config.toml
hidden_size = 160
intermediate_size = 448
rope_fraction = 1.0
lr_mult_qkv = 0.4
lr_mult_o = 2.0
batch_tokens = 32768
MLP neurons of a small language model. Each row is named by its layer, matrix (gate and up: input weights) and neuron, and shows model dimensions 0-159. Each number is 128 + 24 x the weight over its row's rms, rounded and kept within 0 to 255. Numbers have three digits each. A neuron's up and down rows have the sign that makes its largest values positive.
Before each neuron's rows, "fires on" lists the tokens most often at its 100 highest values on Wikipedia text that the model never trained on.

fires on: "c", "w", "e", "re", "p", "C"
L8.gate244:130124103156151065145174160096130146142131113131134094140135085110153088113137146158133134162107132150117136120113151096105132124104179117129189134117090089149143144113164140110109114153148108120112164150123136111156116084129102111150155134091147159117065106092088127163126137106145141108140140164102091111138130146123130159115111128132141128131141138127120144113123124060162178170134131141181158122114151106126168106119135088114131113137138088144153115107173112109147115111105115
L8.up244:149096131141142128114131128152098136118130102185167081135131091141166120116061179138160179107115138115121135142110139144106137120103158128111113128159135119143140105165127118153077144127153135116150162145116121119159124119115141104116123079125140120125139129141125091133117134117145131127141138113154119100131124121119112123151116104173169087156140129126107136078118147169132140153083109197148140129095080110151118140086134121137153105090107125127104114100214153125104121110090117

fires on: "\n\n", " |\n\n", ")\n\n", "o", "ke"
L3.gate435:135145150116123126126156152139128154141104131090135097113156122082141144156111116099093115091106115137127141119091100195137144173115111123116144133141169096125114145152128118167158109148133150113127124121098131118104119120116157174077055182137125109085141094112143165124117163179080114113119131133141118121138157107117111115127103120123123110118097126155101116128159125156151135130130137125086138146132103125109130163117163129175147128116131147123129066145118171119130116123091202
L3.up435:184124137130110135138144151130161141116078111141145110122136112105097131140132146116149126089157118105122153095109128132106065083113131169128111129132098131136152140139168154146127109145141153096117137143080106092130109094098135152087105146137142150092138111176148118129110126092083110089120105148115151132147123117111126150119131107152155146105109144187128157128161125168156111173113130101043102139140123153110146162132130125141102115080155133107134167142157122107139142091150149

fires on: "z", "et", "ent", "t", "ett"
L6.gate325:127112132173100147114126170125190155097112144127084091132127131089112149143114110096131124125091177114130129155149169158138139126138138156143127084098142148154162120158123085164157109135174115183110155133060133131135124110154144091149098126120102145132127092111111083126128145103147121121126172140137126121154102127128143161145098088160145117138121132128120113097137123147124152144136151140184117169089157111121137101108154113118115124099108083139151109128149145156100078113119128
L6.up325:109138123133132194127117107140156140084113160155125125160119165123133134144137094151103123150170121122113152149112138125086132126124149121100099083119157110138153110082152119125145167140145155101141113086121133085109122124129087108145102146092133163174108095120142126142118130082115149090112130119099140117128174129111162077124114115152086150122156092167120111098105140155143099091142154183150149147105127147118154142124115099105166138155121154118126157135161152137128121122069087

fires on: " |", ";", ":", "ater"
L5.gate231:184153117158115142110176149152123201149108137158088152134076127130112133101128132165128150094147165113104117160118088136110082145117150135118125127118122122127140088102096099146131136151181126132138122139159118150159114097093144097124109120120138133101158113116089106103094149082116116108087135107153143086116096124092149132131120182133100099142141165143115097096091124146125134146114160121138130155134181158124105175146128106157113119110115126134106145087142135103148117148142116
L5.up231:095096133107133136120124121134096116143102121123134075102116144133126127186124122118123099101133110137115127063072114126094132110130152145127076105131176109115132143113096094140097125116137100109133152133109116142159083176151120133106137139143100072127141136151137124115155113136112120125181132135118184135142152103140084179149164086149104138111133118103161156146114128152110113156161115126155136144138109129153160161149102140112130154155137101191155103153121141104100121157124175

fires on: " =\n\n", " b", "ss", "it", "t", "ly"
L6.gate223:153121113136167116145142111121157091136178122120165107121112080079145095083122113155098149088139140141140145178146127141135147137107095152092128108163141098147092153131121147140172134142136085101130141089133097132131192103140116099113107144107159122146118125118121109125135123170088123133129169131090127142141097150147096134118145120140165154155123124133149165125085137120135131143149098156198074111132110113106140091109143134149071093123164127144105131135149125102116146127119124
L6.up223:126105137139104129130120106111122129181099124123088107121121105079113171130162088147132115148121154114130134134154107170121111140111143127121104101182123112134109159139132107123107161161138125132120102168152112131123120076147138114147102098105131151132122166175105075123104171139131107155107153132139152111154154104116172125150144119114108094097149147147160123179158130115140129135157115118099159115154139108108119069104165160097101115085068144117092146128144152112167122101159142

fires on: " /", " K", "K", "ard", "y", " —;"
L3.gate53:120125161106122144109111124085091135100103161145165142164164148117133173079101146159116122139159118099168124143137102114090141165119149054176157139108159155138155054141091101136107118113115155149090112128115119144109127090151116150109125108149150141133131121098118166158113120106137149103110123123094144162107144160100096137142126133100131093131113170132145151159114138064129158163115123142151165124153173125090110118158150108111130125124112127117124135122095130119129128131128121
L3.up53:135110124105160135173108133117120108103105141136131168139115130137111136116074144096087120132140087114137126135130084130130152194100128126153151126116153092139090115160153114126109127123092106152106076109148127170135165172159103150099123090116084127122092135085103149135123116132113100076143093111133136142168139109118111161162192173101113127157146117127159124122127115105118124135141162131135134159144120155133136138125129150108167113117165103098155125147153109130114133084187114

fires on: "w", " compet", "os", "y", "ar"
L3.gate233:161155141175148128178133094110121098145159161079173108138112125097146161147091099120136171139140141136149136142105122122146128138076113169102137075138129141165132128159136100106153093125117114153132128072123131136146145112085123118106128174119123142134098112148154142134124099117135145147126117121165142118132162117107120129131049127120141139131121147097155123132138123160137168094100103136113113158132126135145121147144117116143176109094142084183168072109097128116145124108129164
L3.up233:100121129112160071124157107112129116137119114128104102123151091104090166135135133122142154144082126114154131124123128120134142108114106119117108099109120133151141132125143144151109109114188101123100167082138120157173152170117136089119166083079144112086118135115122104157131132117128128107108097138141134112164111141130116139138148167122180118181213119128134142119108113158153161100136124180123115132106092163162105092157119132084103134152148134106105142153127092113159145124128114

fires on: " ass", "g", "um", " ", "im", "ig"
L3.gate422:147165125118133119066076128138105057132120100101114148130089172161136095130160108139155122163104122109120094118117165127115140133113117124101160110149128144124092098123122144129118120140112119104157133163137151146132112117131098121149150169149123167143159153105127120139084134140123161141097157126135143108114137128139135184150147090135117120165150134106141102150128102139208074152110131113143108117109138126117153106172134135180141113109124114148085141142114112079110083096137117
L3.up422:168162123137132127126102137112175142118123103095131064113110114158154152146134115122155093133096158164098121101146172102118109150111179136127130097111122154087127135128087107131101144118078132132152119139159113191113113127139133107084165084145140115108125187150151136170149085111076087109091118116118166115125129146142123100159122118150155124167117128123116159154113115135168106129137089138125093159112115143107119121160130128131130139115149092165111169125122119111126139153148150

fires on: "\n\n", "'", ")\n\n", "g", " |\n\n"
L5.gate87:153098128141161110141144135099141182127096122158125136173168143096180124092121140131149133135151101106110113163137106134157134134115151131123121107132122123102130094079110129122131084127103127105109125171130121111072118132128161175102107143161134114099108160123150121115115084159133121162109137142143138148166148133100112118096099132133143172120139113117080155146124126162174152091127141070134119091151128128140118176129154154104160105087097120134139145136137106159096145062108132
L5.up87:140089145116141117126135139132174151106110102150117140197138093122156103096122155123114118124149134110162129133141134146156097130142140169102130125137153115113123131180133198117156122128096145100101099138131121169100097141121170103133130146118104128075138126112154110145112134134122094141136168139160143135155139122098144096129104090099116137135176114086144179177110133127143186120172109123129157112130151146070127119112133114139147091090138159096121143128117097098152114102091139

fires on: " me", "ording", " Pl", " of", "u", " to"
L3.gate77:130146121157120176133126109115127111102150130122118146120106144101121180135134137171101092138148138160137111111126078134130182081133114112125161120098120103131126108106120127136107132133137127097190131074126124133128109126165137110141119101103146115167171160161168111175133122107139128124125144148118140157156077098121162127170117106183086092155140125121153159118086138098110130135154118091122143142165120117154108124124082146112158104107131091152123131142092101132126187161138096
L3.up77:132115123134097100103152108128165098167099165105120145141096123115104157118134128152109159098139135200112117114146107159135153147159098110160131155086099164174152147125132076101156143151129113103189169083151112122115126113145128081132085129107118100117145114132128145143148138163146158136111132126149107137143144152131159119146128076162084101177132122115161153167129145095112120120150079100124083102122156134103108124126117138137108128137143118119137091157124115124124105118123086

fires on: " ", " of", ".", "im"
L8.gate103:143134110110154114123103140151091098153141143112145189155137117146147128130131128129155113127108141120102112107162105107119087134074149142124167134124102113138110118085112132097131123137106108146152122097148122128101057070125125164133131159131117177130103124104092177151133105169125157155114105101149128098137159151169131101107130154123112138133158160114093082125139149103146099104144110150125119184100117126140115126125105143167168118106110101164145148133142154082092112136156167
L8.up103:131151125087138051137132168141116117080130140123098185121112158158111114163163114130142131117125083062132130123150175107150112137117146102130162119108117147139145132105118116096171134115148138157113135149133125120102148115160115161090137159074115132108089105082173155113113133137119123147102131090127142158150127164107119137131093113140113078125152128125111091192143174121104094120152106119112151130109148118149128144162117154162138132165123112153121151125117141108126098125151124

fires on: "el", "rit", "em", "'", "or", "ient"
L5.gate122:136108128140116124089124137142094121090139142126100163152144141102163186123103126153130152093123110177139141153106113181156144136135099115137171181156122127126109152105105122119129087126124155118086107120105129097091119123161149127145144135116139127148121153122148166130092096178153109084112126123108169128145123159124091179138145114121131123109132075156121128146115117119137187129125117100123117146128132141170107142103116114099097126098081090148128168089116141079101138141105168
L5.up122:076151146148125120109135140117127127119106137132133108130102166132142111148165131138097161127103111146140102107071137104154106139094133142123185143089123086146091134131084162169111131172139153118133096131134107153113130142087156132109158190112118130110115162083110099182126164145091155101147114143159151118139128160144124118131138112136127146119120151144165126110155139134109132113126100119119118114131123157098158130159155115130182127093098098110103099136160065103130140137113070

fires on: "p", "ver", "ar", "le", "l", "w"
L5.gate64:145121152145131114148147086128153095137142116106143102151121121125110111133105152146120122112127113095153161143139121091095135144114153131101147145156119085137150174126151104092175073171123122138153140067107150108146133101120127103091187081112158161096121090142101179119106118131143111092123160096148141079173124147104144141094133146148116122159156122151150119168081122120100163137154142133123122146135135116122129094116130103099160135117123090139162126078139105103157122130125110
L5.up64:163129109178124120122136147083109124144144068106096131122118127179167121117153127134170093123139108150115132162105130148149102163111156092113087121139077108127113132118090158133144160138135145135143148086126116173121129142117165149136117128084123104099129167170134124135120121114142117121141149103121150120121123141136102152109092126151120119127116140094127134136055124093114082134116199168083119155119107144155150123124112147104121142101109160162116135110107135149158121118142064

fires on: "er", "it", "et"
L3.gate42:120144106099152132169117097123118105143164138082100103127127137063146110116152123145123090042152129107118108153140152139167126146160102149148137124131147134134090117116095120173107147133105116124135141129113126127072125121135120129131133128138165122120132133084117132149144142188117088125152113156151108141157173091121126117115084112127072098117128116126108171156156177122141135153110174121141139129106172130142120122135144139113124109168137157110113137160068113162135126097107153
L3.up42:186128114136118148120165111125115084110083133133149123081145110139163088125153105166166126098127132084124136157124131129158151155137152142109123101186162091120124121107141133096127163104079095131102093142149130114134180132103131109096119120085151139132128097102103136144150161109150142114121128131101144150150120145145108104099096115121124104147145114145128130166128140142099108150138139089129163085152102096151107168118152161147168147139091157121081125147135108180164154114140117

fires on: "t", " us", "st", " feat", "et"
L5.gate296:114122120128144157158185134148120146119137191156112123145133120137144142112129098095091131130149159128121124126156138142106137068159127087138143135112117092143104099145139122086129114132157134159183175155111104107132110095124155114139145169118154160087124119118119130179128152141123123138122107108115130116134143122096147160093118169121135139167156147108127171103103122131155150133144155123129088164129148089121107088096132094140122087159141089154146152147111085130142120056103109
L5.up296:152126152122156184150130123147177094094108178135103142093115130068118125090117129103133132132138169091117143162126129139148159122137082117103146164143095107127137115110095157079123130119141140088132165136176131116139155127138105125153097092105100114141127133104153115151130150147111146118139129126098137120119090133114151174127110138117148162076178087084128125113120105140108107120121122079146097108144134136124169173097114129109121080148146119169122149144177117145145145146122136

fires on: "ar", "ra", "ind", "ing"
L8.gate322:143123165111125111159120158130111124099132132078167140162131122140073035119121115140106133125094162075106157097122112118108123101140124161149138142186112105160088173133137131132188143180114122115139146144165125103131090149127114105137124126147135110138105114110134107075119140096112131157101116132169098119125180096104116108137157117158095154114107078140122120126160133142121151125097129138147135166149151122147137142126123135106150155109114090123146091123129133150156125123122106
L8.up322:057125123143114100148109167158134155112134159113097119135124130155121124107167101186169168095141131131150096149171120138121159113124113189129128122120125124124108096108160108112180080125124128133123159135097125156102119104125125126111146092113130094128100158123087139100104180111105136104087146131124115122149125137142100174105122133139106148098145127110102128085118123130129173136118144090141140092109118109138149167149134114120127110104088142154111161164183081127137147150100122

fires on: " most", "ost", "it", "ly", "ry", "all"
L3.gate314:149147141128139106172128149105069131121150131143132136085142162155161133149086153111152090090127104127133100175153108129131131077116067100123095155088132119119119146133121163083203124113138123150110139129144092172108106117157163110132136103136162142104102096121139123120130144151115120144105131154106100096109090139142189121134122146102138127157123160173097139108126152145138162139129111136126128122081097127111146084126147114123145111147161136117134166135128108117176154108128113
L3.up314:166126135147099096115164100103142076151139116144117147115095079155124136111134108148122128165112143145147137142060081126135097164079139130141110105121126171125111125144146125119180110153079143144154120126086140110125152138153171088095164190113142124128136111130105121180112139140129115110120147180103092160104137118171116109150144121106097079133124137125114125140097087151114135134122156104112126139096128128146133113128162167152158111140135151140134109144120105113116136143163086

fires on: " |", "D", "el", "N", "ec", ";"
L5.gate439:149130120118079136141160165167128136108124081129096151128121151096126130159093133145114157124135163096126113114054107132180130078089121112140150127133144104171108096205173107091166109110108167118135137134112126136112120115130168121129088124096109142133150108109162125111103107101103150157106160156122138115137107150141143109096109167123142163106138140118053142133153140136137180154097136143128110120160129143166133144143129125130139129134158110145117100107119111116133104143128145
L5.up439:094143112118106126109164182117077145148151154133147147140116111143142106158106137119150116096120138134096141116129131155113127134106105143125186149162148111161126140150104106123141123139150158141127067144115138154113143106108147183135097125110106072123124135160183090095115127122145103115174109144168122098144100073122100134136128091126132140157135122148118129132113094132148144159129129125136121138103114135167161136172098167117110132100158106138102104074064140096128116129136171